config.toml
n_layer = 12
d_model = 192
n_head = 6
n_kv_head = 6
head_dim = 32
d_mlp = 768
vocab_size = 8192
activation = "tanh_gelu"
norm = "layernorm"
norm_place = "pre"
norm_eps = 1e-05
positions = "learned"
qk_norm = false
attn_scale = 0.177
bias = "all"
tie_embeddings = false
parallel_block = false
init = "normal"
init_std_qkv = 0.022
init_std_o = 0.00449
init_std_up = 0.022
init_std_down = 0.00449
optimizer = "muon_variant"
lr = 0.0108
lr_mult_qkv = 0.7
lr_mult_down = 1.5
beta1 = 0.95
lr_head = 0.0087
grad_clip = 1.0
warmup_steps = 200
schedule = "wsd"
decay_fraction = 1.0
decay_shape = "linear"
final_lr_fraction = 0.0
batch_tokens = [16384, 32768, 49152]
seq_len = 512
doc_mask = true
train_tokens = 139800000
steps = 4276
dataset = "wikipedia_en"
MLP neurons of a small language model. Each row is named by its layer, matrix (up: input weights; down: output weights) and neuron, and shows model dimensions 16-143. Each number is 128 + 32 x the weight over its row's rms, rounded and kept within 0 to 255.
After each neuron's rows, "fires in" lists the words (lower case) most often at its 100 highest values on Wikipedia text that the model never trained on.

L9.up459 [ 78 143 175 138 219  98 102 154 118  85 147 142 124 157 133  83  73  87 181 131  80  94 119 132  97 111 182  76 118 164  63 157 152 142 123 108 102  59 102 135 110 129 134  46 105 127 125 161 106 115  99 158 132  85 121  60 188 134 138 111 152 170 126 144 184 125 118 119 131 134 177 153  84  75 130 134 150 206 124  77 123 168 122 121 148 153  98 135 154 105 123 110  88 138  83 144 180 142 124 119  90 157 109 114 118 159 170 128  90 150 150  99 208  94 198 137 144 139 107 130 166 147  97 161  68 139  77 164]
L9.down459 [121 136 141 162  98 148 146 134  96 125 136 107 158 154 165 109 133 105 146 163  97 113 110 149 231 114 125 108 123  86 135 154 151 160  89 119 141 132 176  81 107  56 110 102 173 145 108 156  87 149 107 126  47 132 147  98 169  64 162 187 170 127 107 136 149 166 133 181 140 193 153 134 186  99 146 167 137 127  99  98 137 156 157  98 154  69 126 114 137  89 116 147  93 136 132 158 132 107 142 189  78 121  92  73 124 124 101 172 136  81  57  72  94 115 113 139  89 144  93 114 115 119  95 107 127 123 135 105]
fires in: "and", "of", "fenerbahçe", "to", "was"

L5.up756 [102 154 102  95 144 127 118 122 160 121  64 167 107 130 111  76 139  88 145 112 140 117 108 122 157 186  97 218 161 156 113 101  97  89 173  86 168 179 107 123 211 139  93  75 102 109 166 123  99 124 162 126  50 162 157 170 115 121 131 119 129  59 191 129 145 121 142 123 108 128 112 141 161 130 119  90 100  97  88 164 143 177 115  83 136 129 176 138 128 110 114 156 154 132 109 157 169 111 185 100 128  93 135  62 152 145 105 161 146 136 115 118 100  88 148  94 117 151 176  82 130 201 121 111 136 106 121  58]
L5.down756 [105 182 108 163 211 159  94  87 107 169 109 145 160 145 159 146  56 134 157 154 131 155 128 125 142 172 138 126 127 168 132 116 141 150 185 109 187 100 140  85  99 167 120 130 138 127 140 141 175 138  99 120  88 132 119 116 130 172 142 106 116 152  84 163  60 113 111  65 135 176 173  79 131  63 135 122 148 141  98 121 127  82 154 145 104  78  69 150 103 158 163 132 132 126 121  94 143 139 140  86 115 105 117 130 139 133 169 101  74 150 118 147  92 110  96 160 100 160 123 119 144 125 135 109 181 133 130 101]
fires in: "time", "but", "over", "latter", "only"

L5.up249 [ 83 168 152  97 114 141 105 122 142 122 127 101  57 171 123 105 156 127  61  91 113 127 123 146 138 182 108 102 149 104 159 137 106 150 112  96 129 112 111 167 118 215 151  74 169 102 122 157 147 150 151 127 106 132 175 109 172 178 128  91 102 113 178 141  96  76 131  88 136  96 181 120 135 130 173 124 137 138 136 113 140 150 155 213 101 136  92 156 174 182 143 171  84 155 107  89 161 180 132 114 110 107 129 173 144 143 150 156 157  96 114  58  71 153 144  66 101 130 168 127 161 144 164 154  77 174 138  62]
L5.down249 [199 168  92 120 147 108 181 161  97 181  53  90 137 137  91 139 108 122 100 146 168 153 111 138 151 161 140  82  51 113 179 126  93 103 103 116 155 107 124 182 125 139  98 131 123 106  83 173 155 110 134  98 138 138 131 159 139 111 112 115 147 187 164 142 178 126  69 157  79 139 108  91 112 152 169  92 129 155 127 191 202  83  93 100  84 126  96 108 171 108 100 213 134 149 105 114 105 168  69 135 154 145 125 147  89 112 123 136 168 121 105 167  92  86 156 135 136 151  87 156 164  73 124 123 119 151  94 154]
fires in: "to"

L3.up615 [107 166 144 145 110 123 129  78 140 139 124 182 122 132 162 115 187 112 112 122 115 173 137  92 120  86 150 116 126 154 138  95  66 129 122  84 111 118 159 237 124 123 158 126  86 116 141 178 106 141 169 152 164 161  88 195 107  87  67 134 130 164 188 116 107 153 175 165 112 144 157  53 113 138 128 102 133 171 109 185 172 121  82 130 109  96 141 114 133 140 126  72 126 147 163 146 159 158  93 182 120 161 111  81 133 108 107 153 118 139 104 127 107  81 135 145 129 123 115 135 166  72 140  64  92 144 135  92]
L3.down615 [ 85 139 121 160 116 124 116 164 123 141 138 117 106  96 138 138 122 133 111 191 169 121 132 119 178 162 123 114 156 165  10 120 116  92 116 100 134 121 149 151  98 133 192 139 223 180 142 154 177 166  97 126 118 144  97 140 142 133 175 134 158 126 159 192 161  61 131  83 145  83 160  91  87  78 128  90 100 185 107 152  88 138 182 201 117 111 164 122  81 119 121 127 140 133 156 115 121 143  93 133 111 101 174 102  91 117  54 126 132 136 167 122  99 155 151 127  51  98 188 146 140 136 134 149 118 110  58 107]
fires in: "a", "was", "it", "is", "he"

L3.up607 [145 135  84 187 126 154 137 215 146 140 152  58 170 141 163 105 184 101 135 106 143  77  92  66 122 157 164 140 163 107  33  92 137 125 104 124 154 162 106 112 113  92 122 171 160 147 118  88 125  98  95 182 121 179 118 127 209  80 119  60 169  92  85 161 157  79 120 114 133 147 134 148 125 156 135  82 140 138 156 159  66 118 124 129 141 168 138 134  88 110  87 152 142 128 157 144 120 137 175 155 111  75 157 134 138 146 122 159  82 110 134 133  90 139 187 122  89  71 143  57 118 155 132 133 133 111 124 119]
L3.down607 [ 94 139 107 121 139  93 143 110 131 126  91 152 192 129 145  78 121  98  91 195 139 123 117 144 154 131  36 140 122  92 148 142  90  72 121 137  80  90  77 144 146 161 195 121 163 143 156 172 131 151 142 109 140 134  92 160 146 100 125  90  90 159 165 145 161  74 133 133 129 143 135 138  83 105 137 145 117 110 118 114 136 140 168 103 116 128  93  96 102 155 149 164 151 129 149  98 157 177 181 134 137 172 111 102 130  67 151 115 104 127 115 102 156 119  87 187 164 140 113 161 176 100 111  95 174 189 138  73]
fires in: "over", "time", "months", "games", "matches"

L3.up196 [184 179 122 183 136 146  86 134  74 147  58 110 137 133 144 134 175 133 125  65 145 172 124 176 148 121 140 174  57 131 144 112 157 142 153  54 155 112  85 161  83 109  61  74 149 148 114 153 146 130  90 159 115 115 168 120 162 122 153 149 139 149 110 124 152 120 179 127 157 155 124 134 153 126  94 160 165  95 148 144 111 114 150  94 184  85 150  89 131 141 109 113 146 143 115 122 112 152 161 181 168 126 112 114 145  85  94 124 155 197 133 124 154  43 152 102 158 104 104 145 140 149 114  76 125  93  57  81]
L3.down196 [115 116 170 109 201 107 139 140  41 134 183 105 150 105 121 133  94 104  59 168  99 132 163 128 133  93 150 136  87 157 185 131  91 104 135 121  85 164 112 158 139 155 179 207 112 122 127 103 115 145 180  55  66 155  95 123 147 138  95 142 106 135 108 119 155 145  51 138 111 198 151 115 151 161 118 116 122 124 104 149 104 133 137 102 151 119 167 135 138 186 119  75  90 137  85 157 156 107  87 136 113 181  98 125 170  76 162 167 102 115 152 136 136 139 119 139 124 139 185  60 147 135 117 169 146 126 114 156]
fires in: "by", "were", "was"

L8.up414 [ 68 116 146  90 134 115  98 203 153 111 136 126  97 153  71 108 135 101 152  86 176 169 165 157 176 169 120  62 110 147 125 112 111 178 130  52 174 128 167  81 126 164  55 132 145 156  70 173 167 156 142 153 120 124  87 137 149 107 125 129 107 145 125 119 143 175 136 125  97 131 162 187 124 132 148 143 160 119  95 171 184 147 121 125 117 106  85 137 135  77 144 178  83 119 105  90 137 147 115  90  88 101 158 100  92 123 130  73 114 127 105  91 159 154 149 122 140 134 119 161 119 125 161 130 149 114 142 116]
L8.down414 [ 76  83 133 113 128  53 123 131 135 152 105 151 126 118 109 162 149  92 105 139 147 109  82 166 142 110 119  72 191 119  76 160  70 106 142 125 123  81 172 156 122 106 138 145 154  98 136 138 122 134 112 179 122 151 198 102 133 128 120 121  95 131 128 115 114 101  94 104 166 201 104 140 164  79 118 183 191 198 140 174 184 176 171 139 151  75  42 141 149 160 116 138 124 160  99 135  98 184 104  93 158  91 146 134 156 106 129 136 125 136 118 112  77 140 122 139 125 190 115 139 111 102 120 160  87 147 136 182]
fires in: "can", "to", "not", "t", "also", "cannot"

L5.up71 [ 80 194 134 187 115 204 127 166 194  74 144 145 143 149 110  95 130 127 109 159 179  98 139 146 184 148  96 115 115 147 106 115 180 200  78 163 129 131 155 130  96 140 156 117 125  99 137 165 102  87 157 149 155  91 113 112  85 138  86 130 149 164 110 160 118 193 118  94  91 216  86  91  57 132  94 121 129 108 154 210 132 117 123 104 116  99  75 138  82 139 126  95  85 148  68  78 164 149 127 157 127 136 118 125 152 143 106 137 177 148 117 144 147 128 103 144 130  98  94 105 140 169 156 137 122 158 204  95]
L5.down71 [128  74 153  90 193 118 117 127 138 120 114 105 133 127 120 164 146 139 153  56 101 184 141 167 134 130 135 164  80 184 118 101  80 115 126 101 199 122 135  63 110 130 106 139 138 140  88 106 114 140  67 118  66 141 165 118 124 150 129 161 129 108 133 117  47 168 120 133 111 185 116 120 152  63 116 104  95  94 129 111 148 143 159  66 113  83  99  99 164 127 179 152 232 138 113 103  70 111 111 129 119 163 155 121 121  91 116 123 113 118 144 130 136 120  94 147 118 152 124 154  70 120 114 126 165 112 146 160]
fires in: "the", "with", "by", "and"

L3.up176 [103 103 172  96 108 106  71 119 164 111 193  74 142 135 154  98 132 147 153 135 118 136 105  60 188 149 134 125 108  86 127 149 154  93 199 153 140 123  64 111 135 127 110 118 131 108 173  88  97 112 124  92 125 109 124 107 178 172 139 141 157 167 132 134 156 139 153 137 174 150 121  96 125 183 165  96 152 140 118 156 183 128 107 173 167 137 101 144 125 125 134 150 143 101 176 124 147 128 155 136 130 128 114 183 208 155 115 137 120 115 162 153  67 131 115 157  75  97 146 134 140  84 149 175 107  38 131 140]
L3.down176 [101 164 122 150 141  56 135  66 129  97 114 146 129 119 149 178 133 171 169 114  90 107  94 182 113 186 118 156  94 101 205 105  84 141 120  89 142 133 134 114  94 152  72 118 104 118 129  71 118  76 138  91 141 104 115  88 130  99 170 162 104 118 165  88 155 166  83 135 118 147 160 163 172  89 156 124  87 147  74 161 169 134 149 109 185 122 141 144 188 180 139 155 151  90 105 163  99 157 135 122  99 126 137  98 146 134 140 131  65 157 174  93 147 157  72 133 121  99 138  94 156 122 110 143 130 150 163 138]
fires in: "round", "out", "off", "draw", "final", "front"

L3.up130 [ 66 130 128 115 141 125  83 183 144 180 102 122 119 135 179 136 118 149 139 115 105 141 124 167 133 160 144 151 151 114 104 115 134 232 116  85 102 103 162 148 162 112 103 141 123  81 185 138 146 130 167 215 138  59 118 119 129 120 133  53 122  87 102 183  95 145 131 122  98 127 167 164 148 157 132 100 110 199 120 126 140 145 129 184 131 109  83 146 138 148 157 139  47 146  96  63 124 159 114 140 110 129 162 127 102 132 117 128  80 161  49 121 148 158 161 113 120 160  56 121 143  96 195 148 127 132 129  80]
L3.down130 [140  58 113  81 159 147 132 146  87 119 112  87 116 151 152 151 143  93 129 148 117 126 151 136 130 123 155 157  85  99  94 114 152 112  72 163 122 171 153 127 123 196 139 154 126  97 122 188 186 125  47 127 103 181 164 194  61 135 154 113 101 185 168 119 144  46 124 102 158 168 136  86  85 160  93 130 107 129 210 138 103 117 110 108 121  68  86  57 122 114 116  81 152  95 131 197 105 114 113 152 133 159 151 193 101 134 102  99 139  99 133 109  71 124  70 164 143 104 152  61  83 191 101 187 189 144 112 148]
fires in: "and"

L3.up140 [ 91 177 127 122 142  74 112 133 119 120  70 113 126 130 120 171 158  94 134  97 115 136  98 158 170 129 140 101 198 106  95 149  84  42 122 117 146 101 144 175 144 107  45 171 118 151 129 167 156 156 136 113 126  85 113 105 131 135 161  91 147 142 125 172 123 117 115  95 147 124 183  94  82  60  78  85 122 169 195 146 163 201 160  62 116 159 109 198 158 110 123 122 159 111 161 117 158 133 116 176 148 115 134 143 140 134 146 127 112 159 132 179 132 122 148 122  72 120  94 121 115  95 143  75 110 125  86 134]
L3.down140 [158 100  94  85 162 171 152 184 168 119 138 179  94 154 156 136  66 108 100 158 165 124 115 147 130 121 148 150  95  39 134 114 100 144  87 131 126 124 172 183 117 124  80 157 196 114 103  87 135 144  91 114  79  81  95 101 165 146 163 100 108 194 117 153 134 152 168  96 138 156  96 101 118  90 110 161 149 138 129 130 115  94 104 105 175 142 101 155 186 116 146 103 175  71 123  69 117 118 161 144 158 103 152 120 141 132 120 139 169 110 152 108 148 114 112 190 139  99 156 156 127 101 141 153 147 127 153 166]
fires in: "for", "with", "on", "at", "an", "in"

L3.up539 [138 164 129 112 154 143 105 107 173 119 135  82  65 119 160  89 184  82 195 215  70 178 234  81 120 133 131 142 106 129 153 101  73 136 158 131  98 132 148 136 161  95 129 174  71 101 110 135 152 125 158 117 132  69 132 116 107 135  37 133 117 115 125 148 162 180 145 138 120 123 129 105  63 118  90 158 159 154 126 128 115 144  31  94 131 147  76  86  97  76 159  66 128  83 129 126 120 161 163 124 142 153 106 101 136 155 131 126 110  92 132 155 147 140 114 133 156 168  98 107 151  98 150 119 113 143 156 120]
L3.down539 [165 182 108 147 165 144 130 119 117 173 167  97 132 140 121 159 112  75 107 141 144 183 132  91  92 105 147 117 130 105 130 123 105 155 143 157 116 102 108 195 148 104 101 131  92  72 118 168  86  92 128 159 146  86 157  70  89 171 112  93  84 119 114 155  85 133 150 152 117 143 168 150 145  92 125 197 109  54 157 140 101 124  70 134 138 147 110 113 100 111 155 153 132  54 126 167 145 179 146 145 191 146 163 105  88 176 130 162 192 119 108 171 117 138  99 132 104 120 118 166 135 137 124  63 143  92 174 119]
fires in: "such", "included", "including", "include"

L3.up739 [136 127  74  95 128 119  99 162 128 136 103 179  50 168  92 164 146  42 134 134 180  68 154 172 115  96 153 147 148 105 143 126 141 151 107  96  84 107 131 185 173 131  66 153 147 198 145 125 129 139 140 116 140 123  57 100 175 104 152 116 157 128  99 132 191 156  68  85 142 144 137 134 149 106 112 133 146 193  91  98 142 141 167  65 132 112 125 171 184 140  89 106  58 130 131 138 108 156  98 189 158 129 120 121 114 151 144 106 159 184 132 198 151  79 142 116 165 106  88 172 150 167 146  87 145 138 123 105]
L3.down739 [153 136 146 120 132 164 137 118 114 102 137 177  83 138 134 127  95  99  97 137 107 147 109 175  96  59 136 137 112 121  68 100 105  94 103 158  66 148 173 163  51 180 129 149 137  83 151 108  88 169 121  94 115 129 119  87 164 122 132 111 156 199 136  64 161 109 134 165 110 169 105 179 129 140 145  97 130 108  82 137 116 103 113 153 123 170 148 190 131 119 163  93 154 123 153  61  47 111  78 160 148  96 145 100 143 145 141 104 126 100 115 116 146 133 125 196 107 136 158 106 143 120 165 148 154 181 102 157]
fires in: "by", "for", "in"

L8.up156 [199 113  90  96 168 100 124 130  91 163  98 102  98  84 114 156 177 130  99 122 103 124 186 127 131 128 189 124 104 154 101 120 111 139 126 113  61  89 126 164 128 166 144 141 186 116 109 123 117 179 147 145 147 116 129 107 154 137 135 194 156 191 142 185 131 105 163 155  72 132 151 159 149  71 139 183 120 148 131 174  97 130 113 131  33 103 125  95 125  96  86  97 129  73  98  84 131  94 144 121  79 179 151 145  76 131 139 155 119 145 140 124  77 174 134 137 154  77 166 184 144 181 135 122 178 154 121 107]
L8.down156 [152 143 127 152 113 162 111 115 135 106 126 123 163 110 160 142 132 132  83 124 198 197 145 113 115 101 110 150 141 151 175 121 131 159  86  93 147 137  79  95 119 208 184 112 141 185 158 165 137 138 160 125 149 149 108 140 154 105 113 112 164 173  68  94 123 106 130 139 148 150  71 153  91 148 137 128 145 119 155 100 140  82 121  76 139  94  67 121 149 135 110 140 148 117 121 118  66 120 152 161  98 168 175 102 160 119  67 145 170 177 143 155 139  93 144  76 157  81 109 101 118 130 165 110 186 145 133 113]
fires in: "the", "a", "mexican", "american", "japanese", "spanish"

L3.up513 [104 186 145 127 133 125 147 186 143  87 174 209  80 113  91 151 153 114  56 107 123 146 100 127 130  94 170 180 127  77 120 110 147  92 114 109  80 104 150 127  84 115 142  99 172 198  97 116 173 118 133 179 130 127 115  89 154 121 156 160 119 123 126 143 123  93 177 143 128 127 123 126  61  76 149 114 155 110  94 117 122 139 139 116 103 153 105 127  59 149  68 169 140 150  77 160 156 112 255  90 130  97 114 202 152 129 102 168 172 120 120 116 154 142  80 145 144  90 182 123 104 168 161 105 143 131 137 200]
L3.down513 [120 144 142 112 157 135 187 112 194 150 172 152 172 128 174  42  76 105 127 126 167 126 168 135 123  92 143 199 152 158 182  84 104 100 192 119  91 116 143 120 142 113 118 185 100 104 113  94 157 102  84 143 118 104 205 115 117 138 132 160 125 148 149  59  98 135 109 138 116 161 164 120 146  95 142 160 137 102 124 119 132 117  77 118 129 168  99 145 150  91 119 143 120  63 146  99 114 156 146 106  68 150 169 110 163  96 191 130 141 111 104 129 118  75  98 159 130 128 139 140 164 139  79 112 140 142  78 102]
fires in: "some", "several", "other", "various", "out", "many"

L6.up345 [ 92 128  80 139  98  60  65 121 130 124 111 144 159 155 109 112 140 184  92 139 122 135  97 107 151 126 107 132 134 126  95 109  46  87 129 197 144 137 158 148 148  94 123 148 120 144 108 135 105 158  88 109  75  75  92 102  89 181 117  92  86 143 134 102 119 123 120 136 147 138 212  45 102 136 130 119 163 119 141  85 106 116 161 165 174 121 170 148 169 182 155 142 117 134 151 135 185 161 163  54 170 104  86 115 156 171 110 101  94 134 163 134  77 133  73 132 145 130 146 162  80 167 128 146 147 117 124 111]
L6.down345 [185 129 115  83 104 151 149 175 103  99 118 123  58 145 119 148 109 103 121 144 129 140  76 180 130  94 148 148 140 126 123 220 136 169 101 143 110 113 105 142  68 140 153 183 143 172 144 163 157 128  93 146 118 141 143 121 105 159 170 182  72 105 118 126 130 140 162 118 156 141 117 131  64 112 145 109  85 127 119 189  40 132 124 141 104 114 129 116 122  67  86 117 106 147 168 106 164 117 102 142 129 144 160 123 148 152 149 199 128  85 150 184 139 113 136 155  97 154  98  94 195 176  88 165  93 161 170  97]
fires in: "over", "out", "around", "off", "in", "under"

L6.up410 [151 110 212 103  97 146 148 139 158 124 167  84  98 166 148 145  75  88 127 101 140 149  93 117 104 163 159 154 170  80 144 150 180 149 113  54 134 135  84 152 116 169  85 142 113 184 151 170 130 114 127 124  91  67 145 136  93 150 115 137 143 118 100 192  67 128 109  93 143 146 135 154 153 111 153 130 141 123 142 160 149 145 117 115 169  91  84 133  95  96 117 109 139 140 100 181 117 154 172 173 101 128 124 145 119 109 144 112 125 203  86  46 111 134 100  28 123 115 145 151 124 140  99 133 188  96 111 150]
L6.down410 [113 158 135 166 155 144 161 107 146 137 139 120 106  90  91 137  87  98 107 119 151  60 103 114 115 158 111 112 161 221  99 177 162 184 124 155  53 131 143 151 137 116 153 110 117 172 145 167 147 140 110 149 165 135 118 100 146 147 168 128 134 129 153 115 106 114 142 160 140 160 151 157 112  94 113 164  83 147 151 141 136  55 106 107 160  64 101  91  87 154  77 144 109 156 112 116 137 155 136 208  79 161 139 142 162  94 101 176 100 182 153 192 100  47  93  85  95  77 129 125 146 118  38 131 105 143  91 133]
fires in: "of", "and", "personal", "for", "in"

L3.up441 [129 145 124 182 160  88 166 133 142 121 131 116 167 153 155 132 174  76 116  74  98 138 141  94 131  83 133 114  72  79 181 159 111 125 136  93 167 159 210 144 119  93 114 127 132 133 128 101 162 133  67 133 200  69 101 151 124 176  99 149 108  86 168  55  82 146 102 128 100 192 128 204  62 126  89 103  67  95 133 102 129 115 208 112 123 107 143 126 156  65  57 147 141  84 125 117 145 134 138 154 133 118  95 169 142 158 143 159 160  74 175 118 101 153 146 174 139 167 159 136 125 131 156 111 121 145 138 102]
L3.down441 [102 139  27 155 133 135 136 196 141  85 200 117  98 105 117 104 111  79 145 109 126 150 151 128 137 134  87 123 129  41 112 118 117 151 164 122 196 155 158  92 151  61 153 108 131 108 110 123  98 125 139 136 160  76 169 120 143 145 159 159 151  84 142 133 148 173  99 180 154 108 161 127 161 146  72 147 140 106 132 130 116  82 113 163 109 141 118 110  34 116 108 175 102 157 169 141  38 138 160 123 124  98 169 148 123 152 116 162 170 125 115 142 118 102 148 181  49 152 188 150 105 111 141 103 130 147 121 167]
fires in: "also", "such", "were", "following", "include"

L6.up0 [149 142  79 101  96  98 173 141 137 119 140 149 113 113 146 130 207 128  62 142 150 104 111 137 135 121 141  50 148 196 102 117 117 197 139 127  95 131 168  92  82 145 131 157 111 172 143 112  62 155  92 144  89  84 144 179 124 141 150 119 116 124 170 211  80  91 140 166 105 114 157 132 104 174 151 103 122 149  78 102  98 107 137  93  94  99  79  89 117 109  74 182 143 130  94 117 148 154 121 130 132 105 174  85 118 160 179 203 185 168 152 145 103 145 138 108 131 114 118 135 151 121 139 137 147 121 130  96]
L6.down0 [127 153 149 132 166  80 134 136 169 143 142 134 136 100 126 130 174 148 159 159 157 148 134 113 104 158 115 102 184 121 156 133 106 142  76 127 126 119 125 182 109 119 165 136  84  89 114 138 133 124 142  93  69  95 109 161 101 130 195 175  67  74 105 118 116 119 149 119 165 134 115  72 167  71 137 140 135 117 145 126 147 143 136 182 119 130 121 158 133 165 116 146 163 161 194  94  64 129 122 131  47 161 117  89 161  66 119  98  88 182  93 147 160  98  91 130  71 116 125 139  94  91 109 144 210 116  97 103]
fires in: "a"

L9.up67 [ 95 163  83 127 138  71 179 198 146 137 119  97 115 122 126 103 136 117 139 130 100 102 186 189 112 170 112 118 148 155 190 116 135 177 159  82 122 118 158  96 123 123 129  91  86 136  55 136 121 167 131 134 190 145 141 103 122 169 113 141  79 160 155 149 170  99  97 140 120 145 100 116  70  81 105 101 119 192 163 139 109 149 170 134  98  88  92 140  87 120 112 117 155 173 121 174  91 184  95 145 137 201  88 109  98  87 160  56 188  90 137 105  62 104 133 136 156 133 114  94 150 183 147 156 125 124 127  69]
L9.down67 [113 108 208 110 132 160  91 157 174  95  83 124 132 111  90  95 135 112 141 123 115  67 130 140 151 133  85 118 127 206 132 169 117  69  98 114 117 132 118 138 209  86 155  62 139 123 120  63 148 146 125 111 128  97 130 127 125 119 144 125 178 154 140 131 140 151 152  97 102 112 141 141 126 165 121 182 137 133 177 183 118 181 119  98 121 154 115 145 173 124  81  70 125 130 162 125 115 152 145 177 111  73  97 107 134  96  48 178 137 125 152  66 138 130  80 132 120 161  94 139 166  70 171 109 132 129 163 128]
fires in: "can", "to", "could", "may", "would"

L3.up101 [116 175  98 125 119  84 211 128 163 184 116 162 140 114  73 140 112  73  85  99  95 139 138 153  52 150 157  74 154  72 117 100  68 119 137  91 175  86 195 133 100 122  97 195 132 147 146 134 147 132  65 180 132 170  88 111  82 104 118 122 122 147 104 146 107 135 165 127 108 162 150 128 160  85 124  94  71 125 178  97  83 121  76 132 125 103 156 160 133 114 158 156 108 111 178 125 147  49 131 138 133 122 102 123 118 135  97 119 135 120 116 157 134  87 113 121  75 132 125 109 126 172 100 154 146 148 172 155]
L3.down101 [136 100 132 142  85 124 177 177 165  72 163 138  68  77  83 110  55 101 172 111 161 161 106 138  87 129 156 150 149  99 149  77 132 168 160 179 128 153 132 163 122 151 140 108  81 132 140 148 108  92 106 118 122  92 124 166 101 178 180 176  83 160 115 109 127 151 173 109 163 154 127 155 115 156 158 109 134 217 136 103 157 142 155 152 125 142 135 104  74 152 131 179 132 148 128 125 159 123 191 112  86  79 177 162 101  95 139 100 122  97 121 171 127 140 140 150 126  68 178 119 141  89  90  78 111  98 159 139]
fires in: "all", "a", "other", "at", "some", "on"

L5.up209 [176  69 133 142 154  82 169  81 146 121 140 164 149 173  85  98  64  85  73 136 198 122 145 121 133 140 125 120  71 129 123 147 182 167 160 132 171 131 135 147  60 117 103  95 137 140  85 117 138 110 107 128 116 128 103 128  85 118 164  64 118 130 146 169  98 134 147 139 213 132 115  86  84  74 170 159  81 118 158 145 146 146  98  83 139  81 124 179 150  91 168 154 152 123  88 130 148 140 103 138 112 154 157 118 145  69 138 151 135 157 132 101 146 118 155 100 135 129 134 111 169 204 105 132 133  70 129  92]
L5.down209 [106 160 220  83 122 130 117 107 112 122 129 139 167  92  94 103  72 120 158 171 162 114 172 139 120 137 159 113 145 147  86 137  45 127 144 100 138 153  98  99 129 116 145 156  73  85  89 109 105 174 169 151 166 102 132 127 110 125 145 104 104 158 119  41 100  92 125 100 132 168 176  92 126 111 141 117 110 187 151 173 151 110 169 153  61 199 111 193 130 176 102 127 175 179 166 139 122  78  89  96  75 157  74 126 126 200 117 138 128 115 140 101 111 121 137 158 106 150 116 176  79 136 122 132 173 130  84 109]
fires in: "to", "a", "of", "the", "despite", "with"

L9.up379 [120 160 181  98 142 131 155 172 170 136  90  73 150 189 118  86 149  96 121  81 110 147 219 116  67 138 115 141 171 131  81 113 134 123 128 159 119 158 120 116 119  80 153 167 141 187 130 105  83  87  91 128 129 151 105 154 132 135 105  43 119 175 106  71  96 131 124 142 199 139 110 119 118 124 159 153 123  77 105 153 116 113 116 173 146 129 109 122 135 126 169  91 174 124 138 146 235 147 135  96  82 195 170 101 126 107 172 112  69 122 136 161 151  70 129  86  85 115 123 134 140 140 124 120 101 213 140 114]
L9.down379 [119  71 141 145  67 134  86 104 166 131 140 124  77  85 125 100 133 133  72 133  96 107 141 122 151 153  99 130  99 169 176 121  88 102 113 126 132 116 121 120 181 137 134 104 161 109 143 109 114 139 167 107  67 195 107 164 174  90 125 186 151 110 156 157 127 127 163  83  33 159 198 111 113 141 184 120  53 111 156 120 122 132 118 121 108  76 150 166  96 115 188  93 119 139 127 145  83  72 122 161  91 103 124 140 145 117 126 134 178  72 140  68 132  98  89 179 121 117 115  97 122  16 145 158 171 153 116 147]
fires in: "been", "they", "as", "is", "was", "also"

L5.up78 [110 156 112 148 167  51 184 195 151 201  94 156 162 208 134 171 238 126 112 109 100 111 135 125 193 107 179 125 137 100 126 164  68 149 131  97 100 153 152 114 139 162 111 157 136 116 184 141 146 144 140 152  96 106  63 107 104 151 108 135 145 120 165 102 119 161 110 102 108 157 118 124 110 111  67 133  88  93 140 104 142 115 162  24 160 100  99 111  92  97 139  97  53 100 150 125 129 144 169 131 137  75 127 121 126 143 116 123 140 164 162 160  93 131 128 105  83 108  91 128 148  81 157 146 121 149 140  90]
L5.down78 [166  66  96 156 121 167 102 181 159 168 175 189 149 129 162 132 117 109  81 143 142 199 103 170 138 101 143 127 133  85 141 115 155 103 124 115 157 112 145 174  71 118 138 110 108 141 107 145 137 102 147 138   0 134 116 123 111 155 136 136 138 161 109 153 148 123 157 114 104 174 176  76 169 123  95 132 130 151 135 145 134 103 122  56 118 106 118 188 140 140 151 118 139 100 104 101  67 158 105  99 128 133 105 107  87 129 127 186 114 160  95 127 126 141 144 192 138  76 178 122 146  62 100 164 164 146 186 125]
fires in: "with", "by", "from", "coordinates", "alongside"

L5.up652 [105 163 107 148 108  88 153 116 181 164 115 108 127 128 132 107 121 125  53 174 185 202 113 147 115 141 152 165 114 151 177 172 138 135 144 138 131 112  86 108 125 125 111  98 133  50 117 162 139 111 172 165  63 142 136 169 129  86 146 127 164 165 156 189  87  90 158 115 171 105  94 172  90 123 129 112 116 102 169 130  97 156 123 199 118 127 140 180 162  92  58  62 130 139 150 130 155 154 115 142 138  83 140 145 103 111 131 113 125 118 118 136 117 146 145  46 166  78 146 101 188 173  90 152  74 134  78 132]
L5.down652 [188  91  93 107 136 130 175 148 142 122  53 123 111 165  58 135  85 169 160  84 177 119 103 149  96 111 119 137  93 153 173  95 109 120 115  75 132  95 112 155  83 112 119 149  96 152 101 149  98 119 142 169 164 135 101 160 109 102  83 141 147 166 176 158 124 150 158 134  95 121 127 159 139 158 138 150 113 131  66 177 154 139 132 143 105 114  84 127 152 129 143 123 118 111 161 107 170  73 119 124  69 149 196 102 157  64 209 108 156  90 161 117  85 122  95 169 114 135 227  65 116 117 126 157  95 116  82 167]
fires in: "the", "that", "to", "s"